{
  "n_kv_head": 6,
  "head_dim": 64,
  "d_mlp": 2048,
  "positions": "rope",
  "qk_norm": false,
  "init_std_qkv": 0.0146,
  "init_std_o": 0.00344,
  "weight_decay": 0.24,
  "grad_clip": 2.0,
  "warmup_steps": 583,
  "seq_len": 2048
}
MLP neurons of a small language model. Each row is named by its layer, matrix (gate and up: input weights) and neuron, and shows model dimensions 48-175. Each number is 500 + 50 x the weight over its row's rms, rounded and kept within 0 to 999. Numbers have three digits each. A neuron's up and down rows have the sign that makes its largest values positive.
After each neuron's rows, "fires in" lists the words (lower case) most often at its 100 highest values on Wikipedia text that the model never trained on.

L3.gate242:567459519501550490532417472528522447503510557516541639498516519474508532551556465547476576478469557556495511453487603399452467477428535451546508509539574440514512495446511496517481563541483527360446480517514560483447531487441460450519501455418517504507469509525484525493542486469503487508411506507586553525553381383502477528525421499536505507425569561438516501426566525514533547484521
L3.up242:467474538491445478427502505457375545470509449481438600498527479528389418475475456491509572521545502461451454517447403539539507384483535613458501464473507427424430558455452477436447435496552576536525570457523538537455442573540496555481484595544489501551523492484610478459461563502517611456520504495471467498501478442450523586498498451561491541414452485515531532457477532551457476444459
fires in: "0", "9", "46"

L3.gate1715:390525537436539407472552506544497562457431598530502490489573513462553439585506515490528544490497543499541536495459524479545576410526548457541478523540449499573466667459472448521500565477516523575503463575519554561491489535452593512423589468396587418571547526583476473550475529475475518505533469575438470494507450461447506537531429521565500487498512556490507463486472559504535438544466
L3.up1715:401549549539539443566603568548481511533500508527531495489521541452471542529471482529554623473463510504426457417498480486477501498505484420414525498502482498446544490419481488540441514559497570536492518454478441482479471502495547538527448524481452510478451465500487513489526492426452496503502517478309479520495554442457535502496471459495568485534509542520543516518535514395515456562494
fires in: "in", "informal"

L6.gate354:469511536559512500502622517590520513555568459581502493470503506520601541504436536465604496479552483556411480539548456483549585499471542509443556600532484464549495537467479426525476490493505503509479439375442477454491500476503453448415585470416579469456537571528493520479499484563523596597486453454580492534481517533496453506497505485553498364518554476452456498500469452477538470463446
L6.up354:532493518566436560488569456531524587471478471512592541490515537418490437399503439510598608484554426467513448567490517505507531421403497463553552493571550495483421571486490453507478521484433493583562543463471521546497447543500516445453586517457584523495408591463489488496463514483512513552562487492543547602530521500557519528550509410516502440523570544527458418514529519484492569545459
fires in: "in"

L3.gate750:485479451447584405515506458474474473514524462522670535462550524479367458517549517469460450531488492494440548497501521420494494493379578561549563443466533513487596384440425402519412450562558501531486438438421397499541508491528559449549508443502571462505502423555548416560502457569489485486603539511452490421440442406499398531445546558483414486545460423395522377509504548509610546599588
L3.up750:433540519445503409413465457409569579553453561444550587542529426532458474531569533491541496536487549453480433564509536393475500588469475474487522464497540439575507505442409536523449541506522473539507480443523480441491437483416501419460492549505612458481513447503492543518522502515413421404541485493535537530415408535575467553478528436433528404482511391412519423566479456487485553489474
fires in: "in", "and", "until", "to", "around"

L3.gate1947:519396580510516524567478525456380523611499494430498551429517453577435548474471492469458521501531469487434491469500519534562601449565614533561541491463569503426466450411440432552563429557447541479489449521526542574507504600466495566450568447504604509462474442430515504470505524527488396448574445608533465540532477489488469462531494382607442511572481499510469527459544472542525499543537
L3.up1947:521494544502550457555431468460471527555566494474526558482533441435420587512526466462523505413527539460422441410495589498536588483447538527552443518493436571456416538470453520449653462503450517539455421564487521439594495395412534404446511524516556400384458554486490495502470438500427516518541513465527531508506430569440430497506497562513487442577497501485500571587514530485546448480496
fires in: "country", "who", "states", "as", "then", "took"

L3.gate998:509538459566470544429528547491368503503430534527487538516617573516441517508507552504563480507406471499463573496444458447481545338532585469488533486555550457521431468501472480474495588500551602463470518460458438426466574517584479537553461491521523527523567475525497540560492472458513482466543568452607505557470500560524505553486522510602499528503520549533379502535532521426438508475578
L3.up998:478512573511515483474539467514491455517493657504478489550460533450459454551448539474523459596502399536511565476499460523447496525448478497596526488447604462530492530495541564602486417564459440475521451522475503476546464576400567503548482465482405524538464569541515505537446554535489554496417476591369508438489536561485534542562464411574440461483426582453532450496593470610549489482545
fires in: "2", "1", "sham", "22", "iii", "13"

L3.gate151:542479558509474428465538573488543565448449535569532487483477513537527495601472499551553446530571427526531457483472513478462522542504508526532505507503485527453551509446486475526477546581487490492553462512458436487452480481377485468474477500563488534513642498525428512430561455483525552472441441523545470437441478566537488417458524536584419447512450477489482487426478473504477461467591
L3.up151:508381482471536543494446507536465482477478588492519502497493515384524446492523521484518521512488418413525516430508422563518526418507538418570460464540488463403420495480483481606470511519471578485389381483496550485487413516475573522503481502457535459529553570530487534572510513471583479533396449588477467468402623514484478462567445541448547595554568480477563533417604440447513574472585
fires in: "21", "18", "22", "19", "13", "17"

L3.gate431:495548499521464441420428505512478508557463513518486460468534573551499562457469489484532501444524471505442495388473506556504506449428501466450595571496469500517455525439501460382485450447533513547538441501425608549540491456509476432435515532491523552502464568535467557522497459541494457502499493489453479566589463559427516452561565532436499547446526551426483552535546575487566444564597
L3.up431:449521580487538525548563572495527447458522534498574518525540482416404481385596485531484480506483594586516418510474406499527518537404473471518521474632479489517461589526525511548473483475556477542549482461377500478435505565458518516445551513530630524561507495425457554520478423504517510541583624448516512421547491532449496491424418461620538434508526502479534518456535410477544518505411
fires in: "in"

L3.gate1292:461438475551501450423438497493431579552486519476515494457547445412427595454484521427474524430510407620403547462424504575437465516482536450560489516546500521450576497549478382426445425554572511538560503520488440528553502553479591509612500594443550606463526530554526511422470526492548447461486574513359493496504488415509461522488570460536418513486523491543505472511505535439550560464450
L3.up1292:570536495530559522520523552540525457579543520588477493490512457546518578478449503341509436494585501429510499454439514519516626416520490551532514463524547513504471540423569528482528583486591541529488371507519553531598482593447573523495479590550612581541519454412499480523424452403520443461586437490409507531504480570476538486564452511445498470533525520426585442500404512395478483469583
fires in: "also", "is", "has", "had", "been", "named"

L3.gate1823:437466531565580510552472517549486484514474497614440455508397564454471553540427542469447543523478483540544488502418521470444498510586576525522479508489404393486541557494392484555518505564445540477472432561498551398466495561510511408525532497579515517392458567458497463544563516599494527475530547532585460498447425532470437506510484517497467557491465468482479438455480515479468528511506
L3.up1823:689539497473467432539402597474553473453421332561443480556438473530539435546506571425557520399469493458442523525508420520634461427399511534430538582446534483503538553388502600469560517517485536442534524469457523569527552474497525511540533594531438526490581526432514421460527502457452508523517494468493433525566476501567539502488486524465476553464520467469471483515546471533499464467481
fires in: "the", "0", "our", "his", "western"